config.yaml
num_hidden_layers: 19
hidden_size: 192
num_attention_heads: 6
num_key_value_heads: 6
head_dim: 32
intermediate_size: 1024
vocab_size: 8192
hidden_act: "swiglu"
norm: "rmsnorm"
norm_place: "pre"
norm_eps: 1e-05
positions: "learned"
qk_norm: false
attn_scale: 0.177
bias: "none"
tie_word_embeddings: false
parallel_block: false
init: "uniform"
init_std_qkv: 0.057
init_std_o: 0.0
init_std_up: 0.057
init_std_down: 0.0
optimizer: "adamw"
learning_rate: 0.00175
beta1: 0.9
beta2: 0.98
weight_decay: 0.2
lr_head: 0.0089
max_grad_norm: 2.0
warmup_steps: 263
schedule: "wsd"
decay_fraction: 1.0
decay_shape: "linear"
final_lr_fraction: 0.02
batch_tokens: 131072
max_seq_len: 512
doc_mask: true
train_tokens: 900600000
max_steps: 6872
dataset: "wikipedia_en"
MLP neurons of a small language model. Each row is named by its layer, matrix (down: output weights) and neuron, and shows model dimensions 0-191. Each number is 128 + 24 x the weight over its row's rms, rounded and kept within 0 to 255. Numbers have three digits each. A neuron's up and down rows have the sign that makes its largest values positive.
Before each neuron's rows, "fires before" lists the tokens most often just after its 100 highest values on Wikipedia text that the model never trained on.

fires before: "-", " |", ";", "|"
L4.down741:092144132098152150141182143153129173163133130136133098127117145141151137133063126129108144119101107099105113140121125195091106168160137089123093116125142122143149106114111117122102132150133141104159105097173156157114146080069084116126132139146127154136146166148120091137131124090126092119133116126150122144139124120132138118129103100094090129126152121148146108122110131139117063074141127121111119155132112098150150122148126115188119126138156088167148134195127103156084113093127145149136129146132114168113149140076104153127095166138096148128102147150129124117147132129151098128

fires before: " |", "|", "–", "5"
L6.down534:182147142128103099137107100143114127115089075117137108112104094129137105122144109129120150129155123149110119116131125074097121127109098107130135159105132122116102141124135131103143139131162103146098150088106087124162085099108080096143136166099145130124096145176069131148154146116135145106112132128088121140132143131135089133095100106126119117180076141113089111102151117117136127132122125153090119109109134154093110099123163118143165142165106184114125144140126101139115152153098135097127111097153199111103110154124159117130151093123147114169149108137154148128116171156070142128

fires before: "=", ")", " (", ",", " The"
L7.down835:107140142146156103057150140103164093161140119157138126141126121136142138178108164128130123137164125139126140107109091086100145115147106121146128146158141132141087091098129167079114151144114175093113135146132128135153083153124152113096173143160131139105146156113117138103111131136101133148151131089118156147096146123110136107134173123127100099135104139136114109142119111163151099150145180137115121167134169114118119112107109162132126129154127124158066127107142146116105134124172129171119060181130106134164122125116149138122102168107145114113074119105177108129144127158125144095

fires before: "|", "-"
L6.down225:148119114163134082122083098120154122131156146115127127127125112134133113112127073131129103153128155168115165095121132136087119159091131158133167134146131128147128090138118138098140159179135102113104142113125119122110107090143088187107144107156147102132093105153128131068129084130155125170107140156109129137149134144151104128129169139083137095077139107157147133142114102096143136163151088146112119113127131122152094145106155110143143135120139141190122133141105142156126154128160079123139114118136114108171118126138154152151138162146153134151146176134145097135091102199140101167

fires before: "°", "}", "′", ")", "E", "W"
L6.down313:127097134106132090113099127162157149105149191143167131132069126136130101153072110145035132130146138151150157085139140081126101136133124117108180131122124081122135156108086118116101149137128109112145161128136093129130112149130127120128080118124112124149139137122137164134127101115118130143106144108043148118131128112125121107179122143135121131152109092132109108134148107077156082137118123124145065164137137165135154148139151152143112122139110142146141155126128122136123144113111122148155111128104145137102132127116126136147091143120122109115139120138105106034104145129123118146

fires before: ".", ",", ")", "–"
L7.down223:102124133145144098151121118142133143132091129146177126122146123112142080121139117203101136103140119095121128142134125171118104131065160114106077120137091069113170153107097124131104112093155120121118157106137148147116147155146103102116128138130127153119121128132166140119108097145127149113073098117132106127129193095117158099160137109103102119165141091129141122089152129135117166126142128100146107116130134161141137114108119142134108134136140161131135148136094113168148133165089095156183148119139136124136141123186101184155162134114094125107150116152127124089104134101149140077

fires before: "=", " |", "O", ":"
L3.down679:098124111143115177143060139137116167118121141124138127115106103174110121110166110126133111104104142127119113179179072140139137110120124144127092149134120122136167095155142135137139123133119130149136114150146111134111135141112130175115137150130146111113116124148113104101136088166156070086124102132143170158085132174128180148124107159154114103162122177141108145119151090112140175124137119140158127163130104163138187150149113137149097130168131120124131127138081177137110147127149115141132145135156169132170161122134174122156147146144110138118160099097103124125140102125146077130

fires before: "=", "°", " |", "."
L4.down895:139101099121151089134161116133136128146117113108151088135148127135122123172083103115125141117154172163101150117124188098106131169095146141081143131140146125099182148150147090086162118091179102137192120113121153103112102144143124131121133122112103131151145139121134101107126131146149118101089146100134143181150142128120117126079142137097076093153166105166120158127139112133121145116165108149147129103122116118105123152140148136131106116151101113109129140187111117102081133134117127149119118092140144107168100121150135153146203110109099118156109105128097141129158123126150097125

fires before: " |", ":", ";", ")"
L3.down345:126126117111168148131121157153149152147136154159117112076151143130094081151117134129130107122097120147105146149107095169154129109130123121142134111091170133140131168152119119119115138171135113123139101152123110114095043101117134109142120117074065105138138115134170107178072134083088102117144131130136094077137112140128097123116118082139113105140118159080124120106158139143153126115097121137138144129129137126132143125074105131174133120102108085169136158142160172124145106089164112137158120130170134095131157126115135134096117137130159126122160175120117116107138119129127092129

fires before: " |", "–", ")", "="
L4.down673:132129139122104107150175147140112103140124074157120190132179165135155181137181153127140123120096086186158171119099157130136135119105121142148137125136129131160080125120133090073108132154172114136140159121111115138133125117151149147103129128190150159141168121068106124164128119125105151160143119107136115108137132115101157141132148154123134096127132139086118107129121133142153098164134119150133124138119133132097148122140143140142137150122141118121075152170137117134116127146117132074152098152098116133110129121171146122117169106118110108107100173155178117146091153170122104104

fires before: " |", ".", ";"
L11.down897:149138134131130078081141159101141122142061138142140150127130132128132072107135125122131127106116113160127117124151132168117160165075136160108068176093107142104125111097119094105088102149117134112158161123137110128166154103113137139124094142131132119157161143100134137139153134111125123143147143117130166154133167094140122155118167173112125159126115080153149110072132106119077157111139155155100130124160145133123129201141133116094114136148159145104137141099131132136125133127128067112114185134103134136124137073122119124124150150118149099121092124180147116136153141147111126134

fires before: " |", "|", ":", " ;", "T"
L3.down169:137113138102114150194150125142103123092122136116128149159157098123130077103134113124126069132148105160122088134143195130143120127127096158153160053141106137115102163112131118102104096139082148141125114081102173113149136100130120120115123170147134107125138105141134135154122113120109134164105077168150093106099093157081116140117125142095096137104135147140153110124127117123128104119126158118150135147132133154105116139082149114104121144170091117129062146124180141127130135112151124095100127138145130108103091124164148122155106154101102132173169152131129156138119132138153117134

fires before: " |", " of", "ing", " –", ":"
L4.down742:120114127132069134135172125101134111153146095105122167135107143127132137162100113119116102077107099118136140120188143134166121143146125143129041137131102131127098140103116082119121111126159130106151108156161105190169071127167138132129153111111156149123134154131107098183110151169090090147158176158114194146109108163109120127142146168150108140122111144126122121134141115129114115110135176133130128128125142151102161119150153114144137137160094127099127136142129162145080138132158129097129154177144151124119139124106129133141121144117123143090129139102099157120141141159103144149

fires before: " |", "|", ","
L7.down714:128092143171088118108123131148087136168098152087135095127152122185095113122103149125114118129154116113142135121127139101149104146153130128124165148129076125133130144113126126128148129116107149157128137127127122159139153105140151133148154161099096142093102153128103168145155127129107139112129121129149107150144172117135107119100135129126159123160117149179086098146104152107152111118099144138123117126183093119134140110107155131098147138173111164101154126172093079054158141130112137106158139102124116138096137120100079125125152109136064113135094049153136115145137149099130114096

fires before: " |", " to", "=", " of", "."
L3.down653:145114139148127182154125076101106175106089117118130142167138133139130166121142161132120117102086135097141108124130156125122162102130140117154172166115126149097107125155137078112122111126085142136118106108099135072135140129146113165130113131114073142097089140111176128149134103061103175173174129115136120110157097127134134149102133125125147101143132137176113101134132136106148123126118142141158121100168106119124127130160106099122092147112110131164114097135105100084159094168119129116124150102115127092150100109115146094115161135132149124160086152167102092127143168122137140138

fires before: " |", "–", ";", ".", "\n", ","
L3.down263:106137181105143103092134133147131134166156116111149146142127154108141150148148129127134096161159086142104120106108177128067136088107117122108110147127114120108088118151128103129140125121140110138129124175093154149134081134132170134108134114132104163114162133147102132124133143091139112103131173113116151084100088138163116120135120098135154125130156158162137137145106151122157129153099114121106133123136151082078129114087098155143164123115129132121086191141064118119144110160137138103121168096111136116126105190143102136130089148136103143113095172126169108119119112082125105112

fires before: ")", " |", " (", "%", "."
L6.down154:108111122106106119148089132163113110146119102146123115123068133160086086128126151141102098125129132120147102136095173139093171153155152139145104119137134128121147114133135149116164096163139151141107122090147096159148126176130136078132150143129131094123128177146107130160123127133158123107126161144124145154124122140164052131132134120115142169118148153163134140137156161104141128089136135104077132122128137090132151114109152133132105132140110131138156127107177066190128152116125168169150145112115132083119072173122153130126093118132140118123167134143086138151143107161160126152

fires before: "|", " |", "  ", "."
L4.down188:158147135100135138126135049152100147119141097122158107120132106133106117141169165127136108155078146139110115121079142130117116133083096141132186121100104140132164116124136082111165137138192152118112115143120166162146095185110147173080124112163080127152131165149162106109138130158168153125100190133131153122129135086103127097135111165075109128127122119138098117120106117117117133131086131132131129138153145112153113104131104119161123115081138118126113092156096176101152153128130094110082102090121141137102136135125120132139132154125137147147116139119123124129134132098148104133

fires before: "=", "\n\n"
L2.down734:111130142108119139151124111124143120163135114097120169132147128161118072132138206126129160088149184116114120120141155113137140078114150130165164109120155131150092140163150104134129115090133137080112119100095150122158147128148123142127118160150106087176120104123144149155155120108112158128163109145111108151140110136107102120106110133110078114119136130130112137109144098103126091098144139114174135102146142112123139176128141121096123079089139143133167129161117143116155113122091106109155147140135140140098097089124124138092132167144134123105189074127089145116117102120169149180

fires before: "|", "-", "(", " |"
L6.down276:109133125123123088126146123130144113135182159129117175079102125121113187127113123138148107110126124096121143134126097115145112095125132108131116134100129140093104133161096129102097118119140150142088168118101143069110102126083142114139119165147128127114123160162107095159137126109118132113146079123146111096119143134134129105146206100135126111148150139155098082136138205132160111113137123178142134134100151116132099124137140121123145095140127140137163163131136124110136146069089196124153127098116156134149103120128121100148110165110106097156130153150139106156110131158076114161

fires before: " |", ":"
L15.down911:118143173097163052141110073150088059177141119135116136158099083120155111122140104089101150137129156124106132114106114142130117122171114145100147145169169084101115110127058174153105097142136144155111127152113128149105140118126112127151133133122154113120118118122110124175150119153106122140143149136160138170152121143095076149110137135147131124117098100146116064145110085136137130111128169165145156123135111100096091117127140128098130163150095099108136102084131133132160123130120105093098141127130123102134123157136141125142112106106120111149137141139114118136088089134133150125

fires before: " |", ".", ","
L9.down522:123132106156129164127119191101127139110112113120169144122082117122141125126133160135123131110160101133147104157121146150167127145146137191160117091135124131141127134096132168127152118139134117127145077124138135131142133141127130093139100102111154123096125178118161138151165111125086145148166104151089124136092109165127077157088147115129110130127103120128107137122147102096152116112143123143141118122125174108196091141091149108116130122174116105112157147084112105119124126152114135142129139149167128113100130121120074126090121105070173111139071111109115159150164120173080119130

fires before: "-", " |", "ult", "Don", "ural"
L9.down472:141108129116138076176151177171146087152108118122161175085110100140080126144140122101105129121157116155131103131147181143119131152165095146130141118115142126114149130118134157106116152103113143138117136158120092095144127153158126151074144135131122120149149142127129153148096110118161115164105100131124103135124127159144147187093109129104148113133149108128140124131140111160118140141107155136053100132106160103156106112116105121144131169118133122122117101137147144104201110156162114133101134116096153109156185104125113125080121083124119101094117105144139103121152109139158182121

fires before: "\n", "  ", "|", " 1", " 0", " 40"
L7.down244:115136122133129136085106122123097121137131103133110074124118155120151126104126135124114165127135143105125132144117121139073144116147121096092156187101127121085130141145077166143095132115155139146120171102135131158136107095113144116098155148121186137136133172132131201103111146123116125121078176131149169166104188135126114110122132099116110114166138115084127133142116103123105141160145105142113116142135096143160097057112124164141155149136116169142127144153152117124146143097125131159088147161124164128102146154133116085144104134129130144131116113128135170115107111145060116128

fires before: " |", ";", "|", " round", "."
L3.down683:110140081169153164122143164162112162116116132146121144140153169138097116138150136138121085129115125105090136137086086150111164131135134131126150083113139134146119122132139104125105125118121099157126107136103097050161083112112131130161113115131124137136136146133124113141110151162105202114166132125126095101141169140121065108142143115117132136145107147132131110103129134139120150125142159144156121163150135140155118128115103095144085151063118139175146112150125140159166094088111129137116114086152106169104177181138133158126138138098111123118116153108143146130106089109171099126

fires before: "=", "|", "-"
L4.down2:092123097138121139140092078126116133096113125141128154097119126089125140130145168126128134126077158118145116126157162121168128156124128130167125157174136118163137129139126142109149113134141100206135084135146099118114121142155121151110110123138149107123143096112120091130120101153111156095122166149163124117149107120156141153111114122148084115079182122152138168123116107133147092159111114194120118109104127119172132183192067136162122106115110122138145167126124138119116144142093133110099151109120148089156077150109116122132153113149156140131143155144108089149137171118114126130

fires before: "=", " by"
L2.down339:149164111191124182148154151137147161186115100114144098162136137146097141115156166114130074134170136146156096093132114119145113154139131170109146128126158152133140154167119067083094137120112099110117152098096129119148126136153109129150111142165116129158146131094129075137130109119137135124113141130169159140160152095100105088108139133124088111131100155119142131089103124115127128145180118123141130124144112095134110146116171153156138110144140103148152143083095160096182143135112106134132104116130143158114077118135133127119116149100161127087160108126128139138115121138176119154

fires before: "=", "\n", " with"
L15.down108:096134111148108101155126100093084137132125096149157123099091148133151134133109093064150128105122155146119149137141144122115149145114137119120169097164124163130119139104107145087136102135106113151117138156121130101165120139140132108105094086168162107149096133138120124110172153095146119133116097167131116124108149112143154126154129087116101125123150067117154102149063132129166125109139118144143129107147085133134147117105104143122111118107112109112187162146109122110118160126077083165071124154146140151112119139160133102148156099168179124155077127162106126129117162133138125110

fires before: "="
L2.down230:099140167169100144140124093126160125138129121117147174112130111172110147130120240131138152114126126115134142139155115151140136090145107135181145103105141138123126134131148093113079145128092132159131124104074139081188144138142139113145122155123092090103127122171169123149129092078103152093140134153129087132188134151114120124138106128113095120117108169161109109108126102113127122124156128106162117120143137135132141118148128130142106100113127168142169152145091151112165159137093140107111147091121156130112143116114154141153126135128123132114132081133109133113125104146159146171

fires before: " |", " of", ",", " for", " (", " in"
L3.down0:170131106158101093127129102116129078138098129163137109112116119112137143094135086128122131158135091136094113171145135099103113127114108123145143131138134126120107133185151102100121161132132120140128146141099145072193154150181148170092124132103144082120146097134108115130102136129141114166141067149139110092119113141165149120091105122135154132144150157132112130085114076123170138110095109141120125119130110120099111160162150055135133128168125158131112173122153144144151157172113119103145117080138108142131131171127105131155126134121164120130158116090090113137121146118142159135

fires before: ";", " |", "\n"
L3.down726:119109126115189120116117120138124137100124142139147165114135109116145186144090148124130132128116115141143132134098138136112117136126089131138136138107082137199078118125146134120129165158073145150124126128151126093149110154105191108116129102160127144117130078158122177109113131149136057076152097134156107141121100107152129113134114091142122132115158129140143130119145116106120163129136123125169154137102124112160171093171080132156103089151116107161123154146118145150168144082124116127138131107118103137097120098109198117100132114149106078148099147105115105118129123154121116135

fires before: " (", ")", "°", "W", "sq", " mi"
L7.down863:110139137132107125126144127115145101165160118157121129139136147126111147167104130137141097109131109139107166186091119137087132156102175110104124121136107141121120144100122119117131084126128172142197127176129099120116122133137157148133148136121136090133134131094185140158155131133148124143179108137061150178118163096129128125128113110113106156117123106169165137137155100120114119124134129115109145149104181149131117110156084150128158115095118113137158128097157127157103153133167146146119077124115163107117093119114128157117126086098076095157109125137154181134099127157166151150

fires before: "s", "t", "'", ","
L11.down663:135142183125136096108131132134135088133120128117104160118151098117112139107112107159100105136113182161099142124151143085147132134103115111139149110127150147130132132170140152113093104115111141127152108116131106128090114127159039149110127103110155117107162098124166126113133141123086154102121128133112126124082157143152184147129145134092121104125099095115128094118115103094095150126147135124137133129139155146115089146085134118162156143114155182129178131143082174097100129152132143117132141124159147154157132139174131111121135143036136135129097111094132106090129121149152142129

fires before: "{", "}", "2", " mi"
L15.down421:137189144111157130131147172100146111136097091102149125103144116112117102105151131081115142107125139146103184124112087119097102126119164108112135132123130140166109124127112131073098150131151106173115109129178128159136145082162100088124122195143135114110153151151131137142109143089101122130165095129136085180120146153117144139135145146080148110115123123197148162147081127161114155115155151123134168126108076099130141099106114120134131117139144179121100114089085107153114119166144122133113156115099159146104106142147116151138119149155150117123141126119131142117148128128109139138

fires before: " 0", " |", "|", "\n", " 1", " 2"
L3.down153:126114148128170107106122120132130133177114086132133155125123099136124103138149090134109123145139152119143132143123140121148119098126116181154159138100106144114105110129140101143130123172155116089117160085140150160130103129177152148111136110129101146131092098155181161189139131147083116147158135119111110130138145091147093094123153074132074115147145166187137187130134105109115145157122136115199135141107137116159136148135111124156114145132121139098109135123139166065179088111115168116125115145119145138141110132098100125124138123151086146140127118099127122116109119147177105152

fires before: "-", "|", " teams", "y"
L9.down948:213137100130109088156158123114139131110165130089083091098172149124152106143135118135127141172136145135102157128126125105084164139071153135161136130104137123124128103112109122134125139160153145154117150101127133150124112132137129113139140117146104092103166138115100117084144158079139125107084115137162136118116124182147103114111130137122151146116099089135159146117121124090123106162147127107100104115132116119110104126168124144154136119116162121116106123108072104105100173119122135145134124155131156089122142109083130083129154120128137132193179108116155185112115124127105125170

fires before: "|", "-"
L6.down794:144106108104091090173178106122122114111109134153118106107085162114111147139167115128123159110108170176126099118175154100088137180104175130111104120127145130127109150082133164120125108138115111120135132128132071134114133176104106084111168130149115060131118151127112110144128099135128093118129129147124135182144130134129113125151154141120073139110151107132163166150109145110117130147124104107156134127112120122109082112138160139185101098114133127124133087074140129065155146137112132109109130171122107108126095099149122123129131139124123144153130110140090092130127143132131086102

fires before: "-", "\n"
L6.down501:104132104156141148124119155105128140142139140148141149129145122140166143104079106133109139113114102120101136146127108125096145105096126164126128179122138118162115101136113142119134110135102169143122140148143195120103045133087186144157123137123155180156141079135118182118160168114111113082149121137090139087115119109112113127149144114145142147119114098156109131084135154114101146124098142116104160151080118170169114114139120105132105111142140120168122098161061141107096145096116156125100134137122129134141131154120089148107111115137147132095135131119134119119157147099165099086

fires before: " |", "|"
L6.down670:166098175094111120195104122121130127154112107124143102134134122096149117135142144126124140153145113117098148160152088048102117143128115140128131152148133154098089155143129129152129137153143145124108160147151095096142084137107117127107104115114146132153152127111078116144154180130099120122135133109122192099147146120093115119143084127123130093136159124114078131143148112096132138093090163130109119152060079157081107123121148133126118124088106147184125125138135116141164152143099149104136103141142143119141127127084094112158148110136101119161160106123143113148130155162135106148

fires before: "-", " Votes", " Party"
L11.down76:151110113145163100191154138137100124124124104132120122133111134115088114147085095141136127101148171172130149098079141114122114188147113125098102092141128118081121117109153134101121110104128097087122114143141170164146132091123114114147134125112107149143147131137175094115149129077111120111115107125158133110161097107117114181153156123115106120135128130148085111157108150084105142137161124131108153128138081116107142124137096103142137207116091114113130065133165183137131078122105120123123103147150151122099120079120114140137147136124094135109090131113121141114142136137110111101

fires before: "=", "–"
L11.down808:137137113127098105144156102123123098140103116060140151139131125080124134111141135160138135073143121137146139119135116127153159159167142163126075125153144128156147164104111118144161150135120191190129072110188072122140141192105132125125158169141154102131107125118150114106106152160152080108102130131153132154125113116144127129128135167126090130122146167139096110155157087130114099143123128137116137144085165129141114123144154076135169122099149111153162117136162136149141097138106136141111104101133136113103082102157153101151141097121130145126130142115087128131118143139125128152

fires before: " |", " is", ",", " =", " was", "\n"
L3.down462:120111086123112145147145179119142149175136189123107085117142184152142176155112122118133132150159131143104115130181175117093133143131152131110133108132114114130141152126110136132125131144147143192175123123141094105099136081073117151144139110115173113122158103107112139096093132158161153138135101096117129136158120110136117145110086162142097150147129106126145113151110109123154123141116085099086133150106117181117119161128118099135154107134129115159108137087135131125128115148099106140146148102128153180120131149140161112172122127105110134049119133128116130142133102107077131138

fires before: "=", " |", " of"
L2.down803:145149144128102206149115094122106188156128106131119179162164088120100116131108168134133136113088151095119125086122136113147101094137114162124166139137101143115124106164143099100135132135130118148096126152131145118107120108123119148100132116123091118155153115159137125136122089067145121090141161133129053132121127112125141119092114133149106085116072145097106092099130119136140118092145073164162107076166105119150148142120117099146148115132116107155145114132126129124137144132100152136136129088131179131140121104071101138104131156130145118135174150134112136119132139113120149105

fires before: "|", "-", "ak"
L7.down251:132142184092147116097127134085111085131137149126140132086156156125117154086143120133138155156152106125156117122148134159118118114148159120122096130051104138116117126137133114129147137095132130125077192124136063096139141108133113085110116163121124147139171189155098127114145151171124117138105133117144163164154149157126103146154134155104133116133154146121108117127152131131162116138160156108171122166127180112162122080108120129112133130129106124104099171126117147081154106103113141088149120137122121129130122126101152142145092082068082128140109121124139127150109162127135147118

fires before: "=", "|", " (", ":"
L4.down429:128144117123080117101128163118129116144128104103127140137133122163126120111100134117139128118078070149083117148117128139166139144140133139136117142146104131126129132104114091131170129140143143182133114175140111163109133117170156114079130134172132130122125071146188125123110105174121119106099114143119173134101122102154131125127150126188126123138111175154136089112117078141121143139123109150128116092096108063113144099094127158170146140129161122135121163114149113127117162116158157181148109117101106119140098183096170133133143102120156176144162144121135115134143116144156100104

fires before: "|", "-"
L7.down190:104128149115123100152153112099130163111154119119133110127143143106096161137166136117134111111129133088130139152167128113119108171125139147119078129108146122142126162131106126165146101138135140146135137115145170128084141152133165158119124108123162056141157141147157106128133100111127130097129126095139140152174097161164099113143114119052131141123123103142186131179112163120097140137117098132089098127146085130107098114157160151131108135122093078152057110142139117126158119110144136108146101145129119125175114129175107100152140150083106168137146090142123133107095128152108143114

fires before: " |", "|"
L9.down605:160135136110102049111157128158143063157109125144150161118132132120123121130178128120160136112159066118107101114079167094075155124131138131156127117134135131117114139126134136148124140130112156152111156128103133136142172145168136107120113132105112083109129147113112090145158134168107098148099152129131146114140095159099118169110163140128158118105135101115152095135164137117141095131158128108149119124145173117134131111150119116118114108134119155096151135071119116096155167151133134109116156134129119141100144134105131118110128107137152127147114087132107108184141133141079216111

fires before: " |", ".", ")", "|"
L15.down277:167090137109098040103129154140107043148126117154139122162128152091116143135145111137067110148136150127143111136150162152131086095110126130129111104130120123124145120090125142142112099092120067112141147112119129112161131119108131103124132145114184123155096105148143149111144123156108152149174085127097076119122139123128135161137108151091150149150108116149166141118113111127092135114135113146141128132114089119104120094121197116113133120155155127110118129160137185174132127122132140158113135134136154129125154131151115127134084152160128100150115135172104126121136119113157172113

fires before: "s", "t", " is", "alia"
L6.down708:126120114133099118109127091115113074181121123144118126147090134118136124169154130134113098118118143169098120087167154093181135121110116149112183138134116147109118137130124124087085107139128144130146147122147107106112102154177110169164131123131109164133099085108103136132129064123157165161070144111106114080151099102158118108147135091120123107119087116083142143141103157108137132095148130148118126118122135136113129153115128155158149108127150158076106111143170116146108128182159132141133160158109134096096161138130148078112142120113148132141127136172102121129095121102139148159

fires before: "-", "|"
L11.down700:119072107148110087113142140103089099116121107095161130106145124139175143182108131123135127113107119121153111103151103140136112114129128130140149128146149136141135168152157122127082114157151119117115081118077116140101133122136154095130143183099094091147114159132104141137153126159097112123131111116107154155147170156139113120170151124118104093126158153144094135135114146116157086125111135116085117144157167146142129108104137098118127128150130095077103146076100154104138109098139142138111126126152166123120086125186141177125088156089089141122091154089108116082114154119133112136

fires before: "=", "In", "The"
L4.down554:145109139114060161125112168145103132136106128135125129077113184145137143104147121137130125174096132131157121169170117155112125119105108132173129138124136117137153141153135136135142118173122163186134141162136101083139108110107120118137129138118156130136133093147127094110132125122107109098141111169132161128107167150116148109176087102095121145140173144127092100124110091134119099136153118102129122112139111117122148145119110116144132136156170095159084138148127131142131158131110116100141103100159102154134134158090158115136128118112154166192085204089110111102109119137159106096

fires before: "=", " |", " (", "\n", ","
L6.down714:166135112115145173185146154127125168148116164109118113179104158113138121114140110129129114107117092120132098145165107149127139173104154095149088126114173138155146153130110136156111119142121118126166108125169162125115148108112151145121107132132154189144104146140109153145169100126132089144150101085145150137160069130107126153123114150131128110118107123126096157129088142141140146112120091098134120133128083139065133161117102156122122099093107099148154137096106143116149079096120108120123129103123092167084154152135147158143153109127144133082084123093084131114121155146118131147

fires before: ":", " |", "|"
L7.down680:125127167111093139177140133118152138159129089162128100117111127135122168147078144131131133144145105143137133085111112104124160144102083130127112151171119116134122118123120132133108070136167139111141127129121115166108127146123100099149149111117145138114135180142118141124112135127127107188146126148136136138127130153183088052122110105171087161108178109155120141142152132154134093128144108108129137140112076112126200090127113142133141130115096125114093130138143114158077147156148157081138155136156175145120121088130120090127146121110131123143175152147151140113125095142134100091

fires before: "|", "=", ":", " Netherlands", "Population"
L15.down514:149107126136145056173149113142144047153132136174084093130136127132140097126199109072159158137126157109116121119123107108143093126136136110152129126118212142136107116152146136123136124099121146119129125099141143084117141122124121128117130151140122078125096124128114101103111103144085121104134123129171142158125107127121099140114125142114108096120104122133128128193147131124138102130118134153101158145130161108137099150097111076146145146121139146112144127116102138095166122127129098107109111131124125145108128122116107138120104135126136108156184113094162103217133115149140156126

fires before: " |", ".", " (", " and"
L6.down653:106107134119142094112149159128135113120161162135127131110050151137125148156113136116113140142132073137122122138130166161163076114140116074119156134099102114123121135162135118144141127146121125132110138126151135091163092142114133108175114098153146158118096151106133109127147152132072124128136146137141109129098108163123150117142111107108104100091132134109098106162154106127148136133106190091113136119137158127168159123109178172145158034137139134112123147087119103101157078112149128095164112123134127107147132116155153128121118120127130134124095145183118136149103127141093094111

fires before: "|", " in", "ed"
L6.down891:147121083135105201130160151102108156092107084092155154124139160095133099168115124136103139112145139123131116149084128147108132097111118117145175139090168127147072137158106086124127142120161098115121156093147158142169130132075153126158122143146178183131112107144109150136135110138112118136104134113154142119100173122138104111114145129162098092128133130132091143153151091097132096123117106177122126132128103164112114126117160092128145158128113142115071096152082143090143148133115102151125140099148167142110080148145117150139091122126126125115115125119158116128125121128135152169

fires before: ":", "|", " (", "\n", " |"
L15.down251:127157131102148134124071114151134105139161095121096126109113133153134102135124122148128123110123114122102131139092115084129144122113122149147101141152182098125124096176092070130134105158088139126108092167105143119142107137143163135085155137136108133149132142132158131156110115125137133153146093093137092087153124147130147117106105087139085155157113153147070094131163128160092141125141094121107102147136176134124136140101144114124121106140089157145103168111103140123183132129165206084127138086144122098140129135135107118100159125109118130146189116148155122155116099135110151130

fires before: "-", "\n"
L11.down124:133084104124126169175092107110117136086107122152142152144149114115172104159135092135115114157129097111156127150157145163099127123172169146110122131115122141152089139115107133096099123108140075140124190126124128147107127126065112133157115182153124130153152131093116121072174117133116115181141126158139134152117118150107102149113156119107134115134114156145113126154134111143135110124142104073103156124119157100163128156136121135094156101143119120106145092116099140111153109138105111172103116120126156092187101163144104171111145105138084149155097115139117143118094149112125118144

fires before: "\n", "  ", " |", "–"
L6.down577:148143152077121084165142118107126093135146071152131086114101133113102111117109121111124108141153111129134127131171120089115103104153131111105169145151121152089129107180088130127131142166129159105154169116118111166136170121115103105143131130119182140152116110149094102147106138148151137159131133067177173149144174138156155089098121132102108097143096130136135160161151074131124106134104130150125128143121129126154121106109119137109123132116091128156125153107159145124127159180095138152122139084135137108092148124086109117112094155150125140170172130109144125106151090126111126151